Weights of a small transformer language model.
Size: width 448, 7 heads of 64 (1 for keys and values), MLP 1792 tanh GELU, 55.2M parameters.
Architecture: LayerNorm before each block, learned positions, biases, tied embeddings.
Training: a variant of Adam for these matrices, 585M tokens, 8921 steps.
MLP neurons of a small language model. Each row is named by its layer, matrix (up: input weights) and neuron, and shows model dimensions 208-335. Each number is 128 + 24 x the weight over its row's rms, rounded and kept within 0 to 255. Numbers have three digits each.
After each neuron's rows, "fires on" lists the tokens most often at its 100 highest values on Wikipedia text that the model never trained on.

L13.up1388:120131097163122093091141103148149163143161150111138119109138125141147119086070147106185139119156096107116118195144100135163135092122115167139105132164131116121119073133131170140108101140081143132116181151121110097113135111084146129111141172143099118138125113170176135127126109097136142150120129131141119108118147089112143132111109117175111142103149148094139104153083092116136102143148
fires on: "in", "m", " ", "ni"

L13.up652:135070138160162082174137108145146084113132132124101124161134157123147120124125106133095147162100108123148111135106117139125146122133120174112122128108107112118129107084157118139163137128141136104104175123152142126116128128112162081114116094127136106138101128114123122096120153145135133126149078151153107136104108154169099104123160117148098124127131187115130141137103160085134129126144
fires on: "ro", "co", "o", "mo", "."

L8.up1576:102100102102163147146160108162158129093165152126111117149151143132177120155150139073107097130207146171156146150128160105144161118136133150104190134162129144121106126110135131127104105150133095122149163129137154147115172128133159148158137118142137135108079122136108125124121147100171150118142155070157163115123083085095139138095138134108155145114147138095126100136130076108139129077156
fires on: "s", "n", "ular", "-", "ong"

L13.up1161:096097124135129112129126129144140176119084149171106151135092174130123149136170150123128142060152149108118146165118113149150108110148126147139123120088122135157168151114143154110135128097145163120147136118182135144110145117148147096133106126122161109171042097119092107105114118144107074119122152106143132128123131142117134079127145127109105154142130123149139137127138101128132124127132
fires on: "re", " that", "ar", "al"

L2.up431:121132142132152147084131179141125126125163128129095129098169086170101154105150087098174120141137083110171166158127139145120147119082135074130156083159119140134155111132133101120172100139167147149112141096069177108126142188106151147134143122112149132157124120125095129087136100066127132139115224131145160106115143135143139130116104160119160117121121129140120127100143135128100134083138
fires on: "que", "ttle", " based", " following", " Louis", " another"

L8.up891:123137142119125079133100082134116135101142173154142110147141130134137119067153143163126147124139108102137132116148140134122121175135147099173149077116151084133102119114130136094156168133145115135117136153131146143149152134116126165142102087114110090124148135104187177123135125150126163151146119096089154123082151145125093138164120108118103102078153128140146164134127120144160161126132
fires on: "el", "e", "o", "s", "l", "%"

L13.up443:139100117114122070127138090175063109171148127141083145104136128139103123140135132146162069103159148134120157132131130116150118146139142103133111123162085156134078123132115089143098110150066124116122098159140161171123184155106143110112135158118126074094104126149109116097150144136086110156109128117140140115119149175131134093146146113116131130144156139154130143131139129089140111073133
fires on: "==", ",", " |", "t", " and"

L13.up834:148129127133099125139070138166088124083127163140129153135151098141137125122128159108148159157125100140082121191124138141101127125141129130105115120083121113082122132118124136172092145143124141131180152171150178122108113075155159109115106130073152084130087110177154108115140101127122089136140145118096072100134109119113111119100135114163104139133101124145133166121164123139149124148140
fires on: "u", "ov", "M", " B", "lu", "b"

L13.up364:097133114104091140176163102137141131166105107125135127154129157113105116113120148095116072134123131112114171113124135108190136123153135086105134164146139069111164101133155113171161101118152123157154119119085139135075138154099089120097151108114106131117119101195119112103172136168155151167109106122124131106138131103154125178153124123167126112148135129158132147101110136138085131120133
fires on: "s", "re", "li", "ci", "te", "c"

L8.up1301:134105088115115109157145149125153168105145158104088122123105154133121142106147098135122097129154174133117117136103130137105108150143118114170141162118114142106135142119115138145086144102156145155159119120136145147106112098138125149128140127082115122127156154132174105127152107114097107138148153135103141086118098137086092133111120143129100167113090133168138184104124182180124112128170
fires on: "-", "u", "un", "lu", "or"

L8.up429:121129120074129098117128099141112125156139110108147084148155136135163124142156169108145142142104094137123088100139144096162142117137108086138136115154090129117164129127119159147137109133095132129165177106089125130091157141100133137162147110073159093127110189159152106093139096109152149135131130107104131110119147139135135117145096153083110141155117103149140143158108155113156069156155
fires on: "en", "di", "ic", "in", "i"

L8.up1151:131122147085171090153159085159109140152114094136115175131135128157128182161135138117115130098130163122135121127124116135122160118100131120147112120153158122153145152152139120101120107128198170175069131142132130143147169111151149126091150113138131097103117168099134136106103122143109143143112128106127151135139164133130109127121178087144124146109116148173181145140116161116124136085099
fires on: " and", ",", " or", "-", " "

L8.up1395:140113107106148132140140137161111154112135129121160145103152145111141118153136146119121150118173076089131088147132131146092155134144171118140075125135146132147128092079142133129095113120161114157150143092089115110131135130124159135091148146141110121076124116116114138101149123099169119064137157116098161134133122112108127124124120117127115147100176140150155147096139150113181138123133
fires on: "ru", "or", " pre", "ci", "hy", "re"

L13.up1073:116073121095139080129159130149109158161126144130127138161163152104127142139119119112087162122153167112124132153150167110112141080088108145129175114115148124101140166080099113146125173150145147124128139161110155140130161110149158120164099139130138115113081148130148124108125125130136118127058118150117143105145124113132074138168147132120135158130088146100122081104110127131115127143137
fires on: "ment", "ing", "tion", "ist", " |", "ion"

L13.up846:087120126125125144134106096109107187095144125159123138139163166167117169118131149114115153126138136125132128175148142134179165132135090139127174113155111146147150091135117110159073148074107144145149115144159136107125146113118151146134178145113117099102094124151122159129142148155108108116112161147118149134092110152117106184174138111154166103104125142135125139151079130121159131126154
fires on: " for", " in", " that", " ("

L13.up1606:149151117112120121142157143126135107112104126102133122163163138180116160095119118105133104155144140120151133099122116130146150138133137150093157087171178150120107119183118090163148086134128180122132137156154104170096166124140129122102130159127114126139108154131131180085145164137114163097129130106125115151093158127142105122146125105147143131162133143128115097114080132074120159147146
fires on: " and", " the", " in", " or"

L13.up1730:095143078106109128154166113104095100112152051133117121156132142106126145118099179131102108134099107118125095105111167148156067121096107119115144147130129114084128123122138113142136102128102149143141096190137112166142134132137129120148136123145105094155123188154125174084115116161076115167138121134114151064133158123139132149121089100130101112157137147160098107127094104093145122163166
fires on: "s", "fe", "te", " Te", "e"

L8.up510:151126109131112115138142112127141109122117128108119147132151140096132137149129160150090164102117093129130124168153134145141138126125141109079118093166136108144121159067104154117145106160162127145111150103101134119138151158122124133140146167178111086103083114148167111105140136104130142099139143124134116081106135115071123144105121100157175130118160169130128132126109105104161130097153
fires on: "or", "ci", "n", " Cor", "mb"

L8.up801:125097146152129143167158151102144151152158141091153094103168125135140137086088129137161117119105117113117121163144160094129115159128144075123096141107157104111095105109124133172087111165166108136103175145120156102132114135098162085131120101199116104083118153130101109168168112131136143104104147106132124157146102164125120110144113090125072127123154175152105149168124074135140137116093
fires on: "d", "able", "dge", "way", "ary", " service"

L13.up239:124101132124159142167090133172113148108125127145107101142108125155128129088116178188092111107136153110108110101144130140137081148164150154128117130173132134171126136123146113140124137089131146150104163136147119126115114113101124118111110138137136138165107089094116128092142127150129101129135094091137127099124130092164141134134101152110151137099156143129136139125166120125124104130180
fires on: "ed", "al", "et", "te", "ar", "ing"

L13.up1510:143120155137144054145137133167070156093149120083156085144139151158118149119129112088187181141140115100086121136149116095141144121128139132105160146155108144119140132126122145140143127129129151135149110172120121174122128127153172102161122134142116140124074173140150088128169122115109136109146122167134100176090137131108102126114142065150126102146141126155146137169106134114155078144117
fires on: " |", ".", ";", "e", "d", "y"

L13.up473:089086123110142130145189154169199131129145123093129118161159132156169147121130104112106083135110124124139131151197172143145118121149123096118139066090105121133119127075141112176095111165152141131177134112147168154158167106087123133144126134097153126136121096129152135132151141173140121118139111125115083122125101127114112108126121146091140121116132107134144099110120118105151156130158
fires on: "-", "im", "k", "ung", "mmer", "ong"

L13.up663:142091147123185121175177137085095125106084105095123128137172155116119167159148126082136125143136145086141123168120133088150111151133143147105127142158102108139151137088131133133137137117118152121144139171126156111095141137144107129158121133129117124090118149132108117139095119167169148105136141163105150164131151137146122123133141074081117110116130115099130080141106120163147141140142
fires on: "s", "ing", "ment", "y", "^{2}"

L13.up728:122106126100150120120124166131129130098111133139131144098148070152111119141107139099145111126111150096129158113121118116135108150137186128137088119141127133192141167132164093135126131112134114174113107093136124111106141139142102130078152136106110130103140147111151122113059142136149118173103131126112143168139128093140082134180131096077128152118096152152154107155078122071154142074103
fires on: " (", "und"

L8.up954:129114126090138154143119103126160132157125174124114083151125182131173126146117199073115108104101153122107158135160120145108137143116093151150141140116125142049118143134150130095128103133159095158127154139152137101140149097155140101150129149116129086121118149123131124143140096158136098122110132133113154118128090146145114092133123091137076132143139100108076115109083145135103122148119
fires on: " to", "e", " a", "te", "ach", "lan"

L13.up1125:142120140180106129120175107126167154122129157122117107074126136136133137128121175133145136120124163117118116116125166179129142119119129134106179122055117101097131133080130113132133115136113098134155164117143144105119123090086128081071146128069089131104105157145132171172123121176101150137144146144102139108127137148160111163104130097140070177083141143143096130109157124160130129095140
fires on: "le", "li", "ru", "ri", "ch", "st"

L13.up78:118133088185088139162168115140132155097143138107114098146123068124116115142134124101147080152149119146107168152137128146181120144157148144165112169109145093118131111145067152128083144114142154120135158100129141104121110146127118122112144135128127138104095121159102132123134130130147118116134108163189127098140144053117104109130169121182147122138139127143111148121113133106149099129127
fires on: " co", " un", " su", " pro", " pa"

L8.up1642:154133200131139100116131131165138157101118119134152149166110174097131144140174142085068098085125156069108125123141117104141099110121124132100068133117145134111145129118103134127100112140113142170146134155121167113096124066135157114138127106129129084147128157153157082128132156087124154145130142156119096120151125108107101146080118131110125153083157141091154113103126142116148113138199
fires on: "cc", "ical", ":", " trans", " c", "u"

L13.up49:099118094112144124108146152142112121087124142166130115120163149127144111109086156129125127144162108138120134138098151114123117100155107105088173085149137103099154102097122136098122099145114126138174113111121157153128154098110142117074090119124128086160102126124115167115120114163156138130167133097128128118087107087135126076154105110151155169124148141137114149134167111116124138120144
fires on: "al", "s", "ing", "'", "ed", "ver"

L13.up215:098143118149136107157151132152130124086140148103142119152160163101134109139108155129166157122182153110123111152126092130101134145177130105100112115153148097125101119071116131139115128156114158094136154118153142138075106100120105112080140102111141141168115138108108142112100134108098114153164122107124098129093111093119140099127155157152113115117138180096146143126152154128142098135137
fires on: " an", "la", "ed", "al", "ish", "c"

L8.up133:083135097124130095161087130129131175155140113131163097118146147117138102123132132110184141121136150138115136126145135155197154131160117145123156114115114130130163094093129145166164121156120163124135177175146114099096146107142145123116168104146115117154121152158117148155130126156136127163127125166115086177083169101140164180108176154143120098117123194142114175180113143141166108159110
fires on: "se", ".", "s", "me", "at", "e"

L8.up353:126113127113114094122125145124145138144101139135148132145142135103138127117142143056123133133162116142126095141168112128147132133098122118123112147150138141128141129141119185134121090121146143148168109162105132121076120126102130108126132094106132115169160120143143151157126094130134144119132139151141085079127097089140138148131147126116123160127120136134128152162136107148153072140164
fires on: " m", "u", "g", " f", " c"

L8.up1015:128097156132125146132159152124099126147128130124122138123117106158102127144143136098127136097147158105147139129140195125172170145123148109106111134089112121094158105141099101140081117123159137149123147155124120123085174110114173135149131076125057130108095135174102161129094118124131142101141123164161103102136135125109060082119178128128131128108140149123127123112130169098084128133125
fires on: " co", " Co", "co", " su"

L13.up1176:102145087124142076117143154125125106073167138104160111104111120108137142113133160139122149151131122118109153126160132148125123180143117149132113144127111131112115117172144107103152130137126143151145141141120093105134128117065099134118120117111130085144137163132169132117120125150150102124112124108096109121106205132110083175132133133149113110141135135172156139107112174101126159131127
fires on: "o", "e", "i", "el", "la", "ro"

L13.up629:097109154047107093140141127148100118144122111083123157130140176127159127130119131106160172123156093125099135118153149113108141110149140125133090082133116127128133150148131151112140146122136108149161147143141179114130112115109114122117146121123155136159147166126135136143127135168174137108164141135118130142117127134130100139127116148112099129103163150132140128125139181143156109120127
fires on: " per", " 19", "di", "mo", "i", "c"

L13.up1614:113153133121125141134144082124156169131120132096145164165156099105151154119169158109147146104151147124113115165126112149181168136198124115133159115152130125143142113125073126118073145125113122149147163100121159098100122102164136175121159107174112138093095167158130102132118138135150088155128155111129077088139156099145130154135179129144133125152131140150086130121144135099115128097166
fires on: " in", " (", "-", "–19", "|", "\n"

L13.up744:133112097131125140119164167127136166129127101123127115137158133160130136082159140156101122132138115092084154138125154120146154147146134176122173124154160107140135121102174108136154156125175153181117119139124136200086181136135124160118117169130154151135069125134102127117158100148118085142142142153162143145139159155143112137161150141104122153128125115128143144127105165119119124127123
fires on: "re", "le", " or", " and", "cent", "st"

L13.up1640:130101078136139175186115127116099185149154115122109076120148170132128116158124083117129118163114145127105139128108107104131112112150140151121148178118120146145103127102100138154143126096149112103138116117164112164062136135127176124129138168146111129106109144128135129115127112159122150161139174130103087132120109086174135104102170106141075135132133091111127100162105128132141123130165
fires on: " Ch", "N", " S", "°", "S", " C"